MLP neurons of a small language model. Each row is named by its layer, matrix (up: input weights) and neuron, and shows model dimensions 0-95. Each number is 200 + 40 x the weight over its row's rms, rounded and kept within 0 to 999.
After each neuron's rows, "fires on" lists the tokens most often at its 100 highest values on Wikipedia text that the model never trained on.

L4.up77,235,169,201,190,224,186,137,245,201,203,210,167,193,195,193,190,185,210,265,156,262,176,227,230,175,207,184,207,209,179,156,289,119,184,234,222,178,216,232,235,242,174,191,201,199,198,277,89,181,227,229,195,189,241,215,164,217,209,167,137,218,211,152,198,151,246,165,219,161,268,228,239,158,224,238,198,202,204,155,243,260,121,147,210,186,207,217,223,228,255,232,241,106,220,299,160
fires on: "M", "ill", "N", "ig", "om", "il"

L8.up658,197,181,171,149,254,194,180,281,261,207,167,222,235,210,283,189,218,180,173,257,244,218,205,251,243,234,239,218,152,130,143,172,165,178,206,190,127,219,182,203,202,272,128,138,236,238,261,94,138,152,255,212,167,201,212,160,212,192,277,243,216,196,225,233,201,137,202,169,228,131,152,197,156,190,222,253,193,204,223,184,197,187,160,263,176,284,171,203,190,204,111,207,147,255,232,145
fires on: " K", "K", " H", " C"

L8.up100,219,241,148,219,251,218,85,232,216,215,167,211,208,217,219,176,147,224,246,111,185,201,218,257,269,228,186,218,188,184,164,222,174,226,155,125,153,244,218,218,156,139,171,197,195,211,276,128,298,197,189,217,151,225,245,172,165,216,164,207,214,231,257,217,183,157,199,231,181,216,205,179,131,183,176,174,214,154,161,184,249,151,214,207,155,183,297,170,106,183,240,150,222,226,290,175
fires on: "er", "at", "en", "ly", "ur", "y"

L9.up247,218,134,256,248,171,200,91,241,126,197,190,249,210,277,267,243,240,222,213,265,237,252,248,269,189,223,208,203,209,182,250,198,213,248,212,175,198,243,207,203,202,263,193,206,161,176,201,139,224,183,174,233,179,313,198,181,197,256,146,146,249,196,230,214,235,195,137,210,164,151,148,259,239,298,237,154,289,263,205,205,235,280,177,187,196,164,255,253,175,234,181,196,135,233,254,180
fires on: " s", " p", " re", " d", " w"

L9.up486,198,299,149,190,210,190,164,271,177,117,104,264,265,181,223,271,236,140,231,174,248,128,174,241,199,247,239,199,232,207,234,155,179,228,188,184,150,228,179,303,157,223,176,190,177,231,256,179,211,260,186,257,230,221,215,215,204,183,226,159,259,196,211,186,173,202,165,164,170,216,203,203,227,263,197,206,264,187,180,223,253,121,181,226,262,192,201,251,170,241,168,220,226,225,214,119
fires on: "et", "o", "ow", "ep", "ang"

L6.up506,208,231,247,113,216,185,142,257,164,190,219,179,252,146,282,149,162,231,247,198,235,150,145,227,172,204,244,249,202,124,261,149,253,242,242,201,180,213,255,172,291,225,252,141,262,177,220,152,267,287,198,182,269,233,261,119,170,270,175,236,258,186,211,160,186,233,198,208,189,136,182,248,211,204,214,195,257,259,184,239,184,190,190,292,248,210,171,193,135,193,143,177,191,195,212,193
fires on: "id", "ik", " P", "pp", " G", "p"

L6.up38,183,210,242,211,228,186,181,233,203,162,224,216,102,201,229,212,209,118,209,146,228,239,174,228,132,203,207,176,133,178,183,272,177,182,222,185,146,238,227,251,201,95,193,215,183,214,299,164,203,168,205,224,234,174,257,219,217,221,235,211,236,191,129,201,265,217,220,231,177,193,153,166,116,211,189,186,188,275,288,218,195,158,208,196,196,253,162,211,107,265,164,183,181,211,306,182
fires on: ".", "er"

L4.up433,217,231,164,166,212,163,175,267,210,166,156,283,211,154,223,199,212,194,145,199,120,167,189,212,242,228,212,183,189,222,222,138,201,148,186,181,204,219,150,285,203,197,211,90,147,152,163,152,166,291,224,258,249,208,208,183,213,278,207,241,185,223,175,222,264,127,196,223,217,230,197,185,158,162,149,190,183,138,260,179,233,148,164,178,199,212,255,140,186,241,184,182,244,236,198,206
fires on: "m", "ar", "a", "r", "he", "re"

L9.up118,208,192,177,139,167,201,216,234,206,197,129,130,196,185,159,203,187,206,250,153,174,251,190,228,259,213,206,176,220,170,238,159,246,182,255,139,129,202,150,241,232,206,179,226,267,250,232,167,188,179,211,218,225,286,218,166,201,203,126,169,243,259,209,177,264,269,163,190,137,99,204,214,168,212,155,154,227,253,194,169,182,199,205,117,167,143,182,93,163,168,242,181,169,247,254,173
fires on: "s", "es", " t", "ts", "ers", "ies"

L8.up572,161,214,138,172,143,139,155,219,172,114,193,217,221,292,172,212,206,238,205,146,215,233,191,177,215,166,253,235,224,167,219,201,254,200,233,156,256,212,161,193,172,195,220,176,171,203,240,210,189,249,182,202,175,223,200,179,230,256,212,140,263,181,221,280,234,206,293,185,207,124,183,256,261,300,206,274,211,252,166,231,245,227,218,205,158,237,231,239,179,238,193,194,177,212,228,181
fires on: " g", "ot", " re", "ce", " p"

L9.up369,197,173,253,169,215,184,198,210,191,197,217,239,212,181,236,172,219,148,193,176,265,191,210,130,250,170,149,173,200,218,178,191,129,145,207,287,120,194,222,270,209,198,212,127,171,162,182,192,196,250,138,187,234,281,292,159,189,265,257,163,190,228,206,207,203,156,190,247,102,197,247,224,155,230,179,154,224,158,209,226,245,145,188,212,229,174,176,151,128,301,207,184,225,166,232,223
fires on: "im", "om", "=", "ur", "-", "op"

L8.up73,185,251,182,187,206,189,148,165,234,207,154,183,183,217,228,227,196,134,270,232,239,226,231,187,159,204,175,208,212,212,198,286,235,196,197,252,187,172,186,248,175,190,214,196,230,154,206,148,247,233,271,216,180,232,243,196,219,212,222,151,200,252,137,178,236,171,221,193,134,260,211,271,185,216,205,213,212,196,213,224,344,106,201,253,244,191,231,147,124,299,209,247,197,203,286,181
fires on: "im", "op", "ill", "ig", "oy", "ay"

L4.up56,225,169,260,192,215,117,193,186,254,197,215,286,143,168,241,192,145,228,178,173,226,199,185,273,209,244,173,189,172,199,242,184,201,210,189,150,225,204,183,209,208,210,167,87,222,166,245,176,224,265,157,235,195,290,173,160,187,215,193,251,219,133,207,202,195,203,191,271,181,154,176,224,216,182,235,193,207,166,259,172,211,127,208,227,232,164,251,193,182,175,174,195,225,196,258,175
fires on: "k", "t", "n", "c", "l"

L7.up686,212,235,193,173,197,237,222,196,207,170,113,197,250,275,122,253,227,176,192,186,199,178,246,140,195,186,239,187,150,193,217,164,128,153,193,200,183,271,153,200,196,201,292,158,174,218,197,206,175,213,135,158,140,233,244,204,201,227,186,253,237,157,127,235,233,210,125,209,210,107,239,225,218,196,232,187,244,158,231,194,265,214,197,226,122,234,179,237,234,267,254,165,195,194,200,149
fires on: " c", " r", " sh", "ce", " D", "le"

L8.up527,190,193,255,206,178,202,243,140,307,176,213,199,133,219,195,235,214,161,139,201,250,205,230,246,175,255,272,213,188,205,221,222,177,222,220,209,199,217,197,168,164,190,200,190,207,196,252,178,212,206,195,217,258,156,193,141,119,234,218,158,300,225,103,187,218,126,195,243,187,194,181,221,194,126,187,200,172,192,218,159,226,198,201,206,284,249,219,166,146,159,237,229,266,124,205,192
fires on: "er", "or", "ist", "man", "ian", "ent"

L7.up538,190,189,175,236,217,166,181,282,181,181,210,250,197,237,206,242,218,182,248,275,217,238,152,226,180,198,228,214,165,168,210,139,195,199,237,167,139,224,222,227,219,187,249,147,210,169,222,177,191,196,223,258,194,306,181,189,171,273,201,165,188,120,188,237,209,211,211,193,151,202,192,152,196,245,229,97,202,263,324,202,160,219,137,224,161,245,164,178,232,269,160,125,215,235,175,121
fires on: " d", "19", " their"

L9.up526,218,216,162,192,207,183,203,264,246,201,262,171,223,198,161,215,245,148,243,150,202,180,216,155,179,212,283,239,219,197,151,210,229,166,245,156,197,251,172,175,180,258,146,261,144,194,198,142,268,141,220,243,177,264,177,178,194,195,229,186,219,219,150,187,202,186,186,265,210,197,155,194,147,254,313,144,254,145,214,265,265,130,266,206,216,189,193,191,168,214,184,203,181,304,197,257
fires on: " w", " was", " ", "w", " f", " Th"

L4.up666,210,187,182,211,232,167,162,199,247,175,230,257,243,168,253,286,201,209,166,152,137,161,179,274,248,193,185,207,202,189,221,154,207,198,147,201,231,246,226,237,202,177,221,155,214,176,193,179,284,271,196,302,233,267,212,166,184,229,214,195,194,143,193,200,200,255,188,262,162,171,203,206,170,142,276,206,154,218,237,209,222,224,178,202,195,164,315,179,224,172,220,207,266,204,178,158
fires on: "c", "re", "n", "s", "in", "ch"

L6.up344,199,206,180,181,217,185,196,255,251,168,146,263,247,239,226,263,208,180,179,235,272,234,178,223,261,202,165,206,209,200,296,159,183,192,191,179,191,250,175,208,209,214,186,144,220,199,245,176,228,259,214,269,146,226,216,167,172,219,162,249,165,235,132,167,173,254,173,236,186,182,206,217,167,216,256,174,185,144,246,159,168,192,199,187,167,264,182,107,162,301,163,161,264,155,222,175
fires on: " sh", " g", " d", " Sh", "h", " a"

L8.up583,158,184,162,207,175,182,158,285,290,183,194,255,153,210,246,233,216,207,150,218,160,223,204,200,261,229,185,209,208,186,210,144,140,177,246,200,246,256,174,227,171,118,218,68,227,205,225,132,147,210,192,205,233,188,251,195,158,305,242,218,186,205,216,256,209,214,219,198,212,176,213,198,176,216,218,240,174,212,177,232,248,182,208,183,216,233,187,209,250,303,247,214,193,194,197,197
fires on: "s", "re", "as", "h", "ar"

L7.up117,146,168,203,191,198,255,219,159,226,139,166,245,219,255,219,135,217,182,266,145,222,150,206,244,250,240,232,291,267,238,163,200,224,120,183,118,137,240,188,233,163,171,221,191,205,146,241,187,161,254,242,224,168,169,274,194,245,200,156,188,192,195,155,170,209,196,187,256,140,252,211,282,203,159,131,217,211,272,221,189,218,155,189,211,142,187,248,128,166,299,226,288,222,169,178,145
fires on: "ent", "h", " ", "ab", "od", "ost"

L9.up591,190,207,193,143,134,173,125,172,156,149,184,125,205,199,231,205,259,136,234,188,196,191,177,252,232,149,144,244,191,205,235,169,200,156,206,197,183,203,154,162,257,196,170,186,146,123,271,154,266,252,211,218,249,241,212,190,232,178,248,215,308,178,272,167,186,210,132,216,211,217,201,173,198,218,164,178,168,191,198,185,238,199,180,320,174,238,279,166,149,166,207,151,193,224,214,209
fires on: "is", "-", " T", " ", "ar", " b"

L9.up38,118,226,195,181,177,274,148,239,162,231,231,198,182,165,167,191,188,159,233,165,210,237,150,211,186,191,203,216,189,147,159,203,152,97,148,206,178,226,173,212,175,176,224,102,245,214,252,155,246,336,241,201,264,198,199,209,179,251,204,287,262,185,240,240,182,233,143,269,225,182,158,201,205,201,165,158,196,181,212,176,222,262,184,207,157,233,184,159,153,166,162,204,174,233,178,194
fires on: "t", "k", "r", "s", " t"

L8.up262,159,200,171,160,215,218,127,194,190,209,209,212,175,206,209,229,248,169,247,285,195,189,165,195,244,193,212,233,236,243,146,244,201,191,327,169,157,243,202,273,258,268,221,160,245,132,216,208,211,170,187,190,247,241,265,153,191,247,167,226,241,211,181,267,127,214,183,225,137,120,152,274,195,211,206,231,284,189,152,158,173,135,234,210,221,118,175,238,110,244,197,244,222,224,234,168
fires on: "t", "cc", "k", "um", "it", "c"

L9.up757,210,250,211,189,247,190,241,175,256,177,276,151,186,199,153,240,206,200,284,230,222,236,158,164,229,209,212,273,223,173,178,266,207,223,201,195,213,243,152,190,209,195,195,215,223,164,208,188,310,268,191,257,171,207,259,103,170,324,188,205,267,192,231,230,196,229,181,227,200,182,216,233,222,245,214,232,154,235,202,201,232,208,140,278,176,254,224,158,149,191,223,211,198,206,218,140
fires on: "r", "g", "er", "on", "aw"

L8.up325,247,239,190,235,214,230,124,212,230,125,198,174,160,200,226,255,273,180,172,168,222,221,187,273,146,200,175,212,180,202,240,264,190,190,207,156,136,188,201,270,219,141,194,224,204,159,223,174,230,192,190,214,186,161,301,241,173,237,213,231,234,132,169,175,212,184,268,239,194,230,119,215,149,265,210,170,201,228,264,235,171,170,211,138,142,221,202,243,186,220,157,139,167,215,259,137
fires on: ".", "\""

L4.up99,177,138,197,204,195,201,202,203,211,194,164,277,274,153,227,200,197,154,216,147,137,232,226,262,220,248,217,214,184,171,188,170,169,212,157,146,201,244,142,219,209,200,237,54,209,208,190,129,229,259,204,247,210,201,196,149,246,263,206,258,185,203,228,176,239,198,163,218,224,124,234,188,125,205,284,178,116,226,248,261,262,182,128,175,150,167,260,195,236,268,178,198,195,267,244,200
fires on: "ass", "s", "ost", "n", "in", "ide"

L4.up698,246,201,176,164,284,175,234,194,225,175,152,209,204,174,232,244,218,198,152,211,144,173,194,266,243,238,218,217,219,241,199,157,190,193,126,246,239,208,180,316,188,203,199,135,203,137,206,122,218,334,143,203,207,227,183,162,202,277,222,169,229,158,198,200,252,190,253,277,209,222,226,210,210,162,227,204,152,178,214,201,204,175,125,243,286,162,188,154,180,181,175,210,212,214,244,161
fires on: "p", "o", "un", "he", "re", "t"

L6.up335,166,123,212,214,207,180,209,225,240,202,175,213,168,199,190,157,141,192,197,236,133,159,229,228,245,231,215,203,103,168,255,270,200,210,195,235,188,221,141,300,206,142,198,161,244,228,220,228,189,156,258,211,195,218,223,145,188,229,256,253,205,238,178,154,160,231,250,130,153,213,134,220,219,216,203,203,184,185,181,188,260,207,124,188,174,182,251,159,227,188,240,228,133,285,296,219
fires on: "ward", "b", "C", "v", "er", "r"

L7.up472,173,200,290,222,211,137,106,266,186,189,198,186,182,204,259,191,231,173,175,107,253,287,141,288,190,223,174,177,251,201,214,216,139,209,226,180,175,249,181,220,221,185,125,208,267,183,336,136,182,304,191,244,204,214,154,238,209,276,207,221,185,208,213,127,190,193,273,222,159,255,179,251,178,273,141,246,225,192,228,200,186,195,215,238,214,174,178,217,168,144,144,211,260,208,226,249
fires on: "ast", "ber", " first", "t", "ant", "av"

L7.up211,191,191,209,203,189,142,266,180,159,145,151,284,195,213,185,119,187,179,261,190,226,190,228,215,129,174,214,241,206,126,132,205,197,179,203,202,151,216,157,239,168,152,155,217,224,210,259,149,215,160,150,242,203,207,286,147,235,208,149,202,176,208,177,163,174,166,182,299,191,242,190,160,216,244,203,215,243,203,199,199,234,138,182,141,180,197,288,174,132,185,211,202,196,148,187,201
fires on: ",", "h", "ar", " th"

L6.up689,255,216,188,232,225,193,172,197,208,169,229,303,280,249,188,158,249,184,184,193,222,257,253,193,188,206,232,235,244,216,232,227,157,198,272,271,192,252,148,244,176,243,200,161,217,182,199,221,262,257,118,238,238,219,274,253,239,236,210,167,212,223,125,184,223,160,175,179,199,269,212,189,158,215,166,184,253,199,215,222,294,160,183,219,202,193,126,201,196,205,203,142,248,198,220,208
fires on: "on", " e", "ol", " con", " the"

L9.up722,111,189,180,246,195,214,131,197,234,211,164,213,248,235,233,196,196,196,217,86,206,248,183,190,231,188,209,224,157,192,222,277,141,208,197,144,154,230,166,211,226,201,210,278,272,161,185,108,176,229,172,232,193,215,268,191,265,232,175,247,170,228,209,216,198,244,219,282,159,153,204,209,123,240,274,185,206,153,146,158,250,223,225,244,174,231,196,176,155,250,248,194,204,210,298,286
fires on: "es", "s", "ing", "ers"

L9.up733,178,202,229,215,165,218,184,214,242,213,219,176,106,152,241,238,208,172,129,180,197,271,228,262,156,150,211,228,195,203,186,206,160,178,298,198,168,242,218,216,232,201,165,209,214,143,239,149,283,311,120,207,241,228,223,161,161,259,263,147,126,238,194,260,206,151,249,251,178,204,159,226,138,187,156,218,190,238,189,204,214,192,211,199,217,189,191,196,164,227,188,222,200,174,246,191
fires on: " comp", "p", "t"

L9.up150,190,261,157,146,222,222,139,238,254,214,194,220,224,255,137,200,184,240,233,205,255,190,136,230,174,253,169,282,184,194,139,193,228,195,308,183,162,222,171,184,194,274,182,184,156,92,230,177,228,227,244,185,253,183,221,151,200,300,122,134,319,146,205,152,179,216,122,214,220,203,191,253,199,192,179,234,272,207,113,193,168,164,196,242,229,176,253,233,181,174,121,152,158,169,188,149
fires on: "ut", "t", " G", "f", " P", "un"

L9.up520,193,156,229,212,163,180,159,263,217,143,247,261,153,246,234,235,184,127,224,88,180,261,245,224,225,197,236,265,202,257,187,256,172,248,200,183,148,198,197,283,263,71,206,148,242,173,198,125,199,246,196,156,223,157,265,170,198,281,221,251,170,137,213,260,239,233,191,170,170,166,195,205,198,187,227,207,199,140,192,203,252,220,195,166,157,133,211,156,188,258,207,168,227,176,229,196
fires on: "s", "ou", "over", "ons", "re", "es"

L6.up559,182,144,270,236,190,203,150,168,250,134,183,216,171,146,211,247,175,226,220,257,141,225,169,293,215,200,224,208,172,233,277,234,140,243,194,232,191,195,236,212,219,185,163,165,198,156,245,181,278,227,160,221,223,228,219,235,216,205,190,200,170,259,154,249,233,199,222,250,101,172,168,176,155,164,219,202,186,207,219,249,213,155,218,263,236,189,216,236,177,247,199,226,229,207,218,202
fires on: "ed", " |", "ic", "ch", "al", " an"

L9.up498,234,217,236,201,192,180,197,220,238,191,247,203,126,181,210,249,229,246,213,231,210,202,206,158,184,170,271,233,162,209,173,257,188,272,230,141,100,291,141,245,111,233,311,245,224,213,204,190,105,183,204,197,172,199,171,177,213,273,154,205,264,170,182,169,175,221,218,220,164,157,244,274,232,171,250,127,234,269,249,175,244,185,177,191,228,167,142,136,202,198,177,137,206,233,233,120
fires on: "er", "ag", "le", "l", "om"

L7.up34,199,265,227,110,154,178,217,172,158,138,232,192,215,216,236,190,226,179,184,200,243,186,136,224,208,145,204,195,171,151,135,181,195,218,230,145,250,198,186,187,281,156,177,202,239,176,178,153,231,323,242,203,263,231,240,148,192,308,103,162,227,208,190,191,258,135,107,222,193,166,154,255,224,174,221,129,196,216,184,223,226,226,205,269,172,172,165,192,196,218,111,219,147,111,234,275
fires on: "p", " for", " P", "c", "es"

L7.up356,149,144,206,127,183,140,206,299,298,170,199,211,199,184,289,233,212,199,186,165,231,200,190,276,155,276,200,215,267,222,201,180,139,173,181,176,155,180,210,182,185,259,171,141,241,220,182,104,195,188,238,173,175,187,281,191,226,210,210,249,213,169,176,201,242,151,232,221,235,183,205,209,184,210,239,225,226,198,300,239,213,132,216,293,185,253,219,206,228,229,199,196,188,243,259,149
fires on: " P", " H", " C", "C", "P"

L9.up533,176,241,208,212,215,156,211,207,128,165,163,238,232,211,171,179,228,249,214,180,147,261,238,270,257,226,226,209,229,212,182,242,228,235,161,180,165,224,195,197,263,217,205,230,220,197,267,207,224,211,195,279,234,292,232,176,186,200,220,201,287,269,201,250,230,269,183,216,185,164,139,214,182,303,237,235,228,274,156,251,241,189,169,216,166,209,320,235,153,240,188,232,152,208,236,213
fires on: ",", " g", " re", "n", " ar"

L8.up153,187,176,196,175,211,131,207,226,201,144,255,200,224,321,162,210,233,195,232,154,279,250,193,248,233,213,217,240,115,128,130,238,165,259,201,177,118,197,180,261,160,209,224,202,248,197,231,181,303,264,144,218,250,180,275,152,113,274,162,179,180,161,237,194,218,154,196,179,146,210,174,143,178,179,169,218,145,160,186,214,224,182,114,202,195,243,223,151,138,220,204,200,247,219,195,239
fires on: "ur", "r", "u", "er", "ou", "oun"

L6.up679,210,240,198,216,199,182,279,206,229,181,255,169,149,212,174,247,200,190,227,227,182,148,275,217,190,209,276,202,171,265,176,286,200,203,171,135,125,235,283,210,206,165,197,186,163,111,263,178,196,171,177,261,187,222,222,160,195,183,206,84,265,183,151,204,206,158,250,161,179,196,152,234,177,247,200,174,215,201,234,172,218,254,194,220,224,235,184,171,114,181,241,274,245,109,271,195
fires on: "er", "or", "ian", "ent", "ist"

L8.up608,201,151,206,186,189,224,200,132,229,200,196,196,152,188,241,137,192,162,243,227,225,171,152,230,221,228,216,217,200,109,196,274,122,203,237,207,219,191,206,223,221,215,153,193,168,208,332,80,227,232,187,229,209,214,273,180,203,236,215,238,238,234,138,207,176,143,185,215,162,151,184,236,198,272,164,212,227,127,305,139,235,161,160,202,173,219,117,184,202,223,264,241,163,252,232,211
fires on: "r", "t", "c", "ount", "p", "ru"

L4.up198,224,227,225,128,183,209,196,166,205,202,195,256,171,229,247,172,174,255,270,177,274,184,145,175,211,268,188,172,195,172,239,222,206,178,192,207,157,174,222,312,246,201,219,132,208,155,219,153,229,216,133,249,222,229,258,251,180,188,174,221,248,187,170,183,196,169,195,229,133,212,148,281,238,244,166,193,263,151,192,174,208,130,121,180,280,227,194,220,226,226,224,224,129,264,215,209
fires on: "un", "ob", "t", "ok", "ru"

L8.up414,175,202,147,244,250,125,148,210,249,210,210,189,249,204,189,186,171,161,307,173,133,225,174,262,132,169,178,273,222,212,210,259,172,218,230,85,175,194,244,256,215,179,196,238,268,127,255,159,195,176,200,220,176,183,233,158,184,232,215,201,160,252,161,291,150,234,191,248,156,142,196,197,183,235,223,194,242,151,215,158,278,125,163,220,175,236,185,215,203,210,241,166,131,207,260,220
fires on: "us", "ing", "it", "ed", "es"

L9.up425,173,271,160,212,214,190,196,223,217,118,188,130,215,272,198,188,225,211,186,211,250,182,221,234,166,276,204,248,220,243,212,176,207,187,128,129,192,195,186,292,100,189,205,191,129,215,285,169,231,253,122,140,156,206,237,207,251,247,171,263,182,191,210,165,200,266,142,137,218,146,197,236,218,197,237,135,327,259,198,156,190,126,178,204,236,171,208,252,223,195,158,228,178,248,245,201
fires on: "o", "oy", "ant", "ain", "et"

L7.up314,185,223,189,232,195,185,259,238,180,150,247,243,151,252,186,196,254,152,161,181,219,267,228,215,164,190,210,234,210,144,127,182,205,138,231,184,202,247,211,209,250,125,224,178,218,233,226,84,247,215,148,201,218,235,229,166,176,215,244,209,189,222,199,166,183,131,229,218,178,228,188,224,135,202,288,240,235,238,293,227,195,161,163,208,141,192,195,178,230,230,209,189,202,133,270,195
fires on: "at", "on", "t", "as", "p", "ot"

L4.up556,199,215,177,152,191,188,136,208,240,119,163,231,157,157,238,166,270,241,241,169,153,242,212,194,259,153,179,203,241,149,232,174,156,124,117,180,211,214,207,192,156,219,192,80,171,173,187,180,236,246,171,200,255,252,216,136,213,236,222,137,265,225,157,179,269,178,166,253,256,183,250,259,215,249,287,194,200,198,261,220,199,168,112,161,196,244,227,140,196,189,156,99,211,190,208,201
fires on: "d", "l", "le", "re", "r"

L6.up249,183,196,196,219,154,195,220,230,165,186,248,196,151,235,229,219,161,153,256,173,210,125,245,205,239,241,208,271,231,123,200,199,257,96,236,187,116,274,173,242,220,145,188,135,202,219,243,179,201,252,153,157,118,249,235,143,262,218,184,186,228,166,157,202,175,175,220,184,142,144,234,266,216,176,208,149,278,229,270,150,223,186,202,200,176,200,209,234,94,271,269,228,101,172,200,167
fires on: "b", "g", "ab", " ", "ass", "j"

L6.up563,191,191,193,158,253,183,178,183,235,218,180,237,129,170,236,154,204,181,218,134,132,190,247,275,154,242,259,209,131,212,205,247,226,230,194,179,198,190,198,226,203,179,152,82,289,142,182,174,202,295,205,217,200,239,169,173,223,279,194,282,206,195,248,285,229,197,145,203,193,176,154,266,199,212,275,181,224,223,276,208,181,137,188,163,186,201,212,216,125,212,172,180,190,216,217,151
fires on: "k", "t", "ark", "n", "r"

L6.up479,202,191,224,220,183,217,204,192,207,229,175,231,265,162,101,187,169,179,219,212,195,228,187,179,205,313,236,269,212,167,102,184,179,95,257,193,259,277,200,174,261,243,188,186,207,83,188,186,205,254,212,115,206,223,221,153,148,268,178,186,224,198,199,134,184,183,117,177,201,242,200,249,244,187,233,265,242,203,232,189,198,145,179,265,144,206,265,188,149,253,171,168,165,149,238,219
fires on: "ut", "ide", "um", "am", "o", "f"

L7.up323,207,206,194,193,172,227,185,279,151,154,240,278,238,186,134,131,297,210,175,147,211,211,216,136,171,207,264,218,212,194,171,277,127,179,267,243,107,226,125,209,165,200,227,158,197,171,192,153,211,232,174,244,205,221,267,190,139,257,138,258,217,239,155,180,191,157,217,168,160,161,172,268,230,232,175,203,200,273,154,267,243,142,242,195,214,189,153,210,167,199,188,146,165,228,239,187
fires on: "ol", "on"

L7.up383,125,180,174,210,176,205,149,205,202,233,221,212,224,194,189,223,218,173,202,173,236,161,187,244,242,200,201,288,210,227,197,206,219,152,255,187,182,229,198,231,210,266,260,187,231,164,201,199,255,305,241,142,167,210,194,176,154,254,206,286,203,185,138,282,177,219,163,189,255,147,183,180,250,200,187,221,186,238,222,221,191,149,176,270,200,200,212,168,117,139,207,232,150,185,230,227
fires on: "t", "k", "art", "ick", "og"

L8.up441,175,192,164,209,258,229,155,252,226,174,221,193,170,144,269,225,212,200,239,191,203,193,195,266,254,212,264,252,219,242,176,189,225,252,260,207,202,226,192,174,277,218,154,228,230,194,174,212,272,213,216,203,173,184,167,215,195,252,144,169,200,212,249,229,256,191,171,250,108,89,174,223,161,220,191,99,276,241,188,240,195,203,158,231,193,196,249,241,211,256,247,171,176,156,224,210
fires on: "m", "a", " comm", "ort", "fer", "is"

L6.up342,287,163,190,195,158,211,190,181,200,221,170,171,213,222,206,242,270,218,265,152,268,265,173,301,265,216,210,192,196,177,194,205,237,186,263,121,182,186,207,256,184,120,168,225,134,133,261,161,128,163,195,187,184,250,164,186,210,163,124,196,275,215,168,226,243,217,192,272,171,208,202,234,198,196,173,220,250,275,224,198,198,199,192,210,220,202,190,170,147,195,195,248,169,159,207,168
fires on: "ed", "s", "es", "ok", "t", "ake"

L6.up132,194,159,199,201,221,145,191,240,252,162,171,249,248,226,209,192,193,214,200,224,197,212,197,286,136,261,301,247,111,237,234,292,183,166,184,154,145,245,176,225,209,163,181,192,183,218,295,211,261,189,235,229,170,172,249,123,253,255,214,253,204,149,234,233,195,200,227,187,222,237,161,194,161,201,179,217,178,147,221,210,265,192,202,214,145,160,299,201,228,242,236,211,186,194,248,160
fires on: "ut", "ss", "ud", "er", "ward"

L6.up716,141,194,257,139,230,144,165,172,220,173,236,148,163,133,248,266,143,183,223,258,163,184,203,198,272,313,216,270,211,165,233,176,255,142,197,234,239,143,126,219,219,207,162,176,195,221,218,163,171,239,156,187,199,195,231,168,220,156,186,130,171,231,119,176,283,214,218,236,125,261,247,161,150,152,222,222,215,255,172,205,204,192,226,222,262,179,205,224,174,199,244,184,210,209,205,189
fires on: "s", "ed", "es", "al", "anc"

L7.up316,173,242,243,254,187,192,173,157,223,149,221,240,185,186,239,185,199,196,234,252,248,266,210,269,220,231,206,186,287,192,136,236,166,193,257,203,168,286,169,207,202,193,161,200,167,252,281,129,233,229,189,221,160,205,239,184,166,235,262,179,173,235,214,220,146,154,159,213,156,91,183,181,141,237,224,260,217,239,217,172,190,181,143,167,125,145,241,215,174,256,179,173,167,237,295,162
fires on: "r", "t", "v", "on", "en", "av"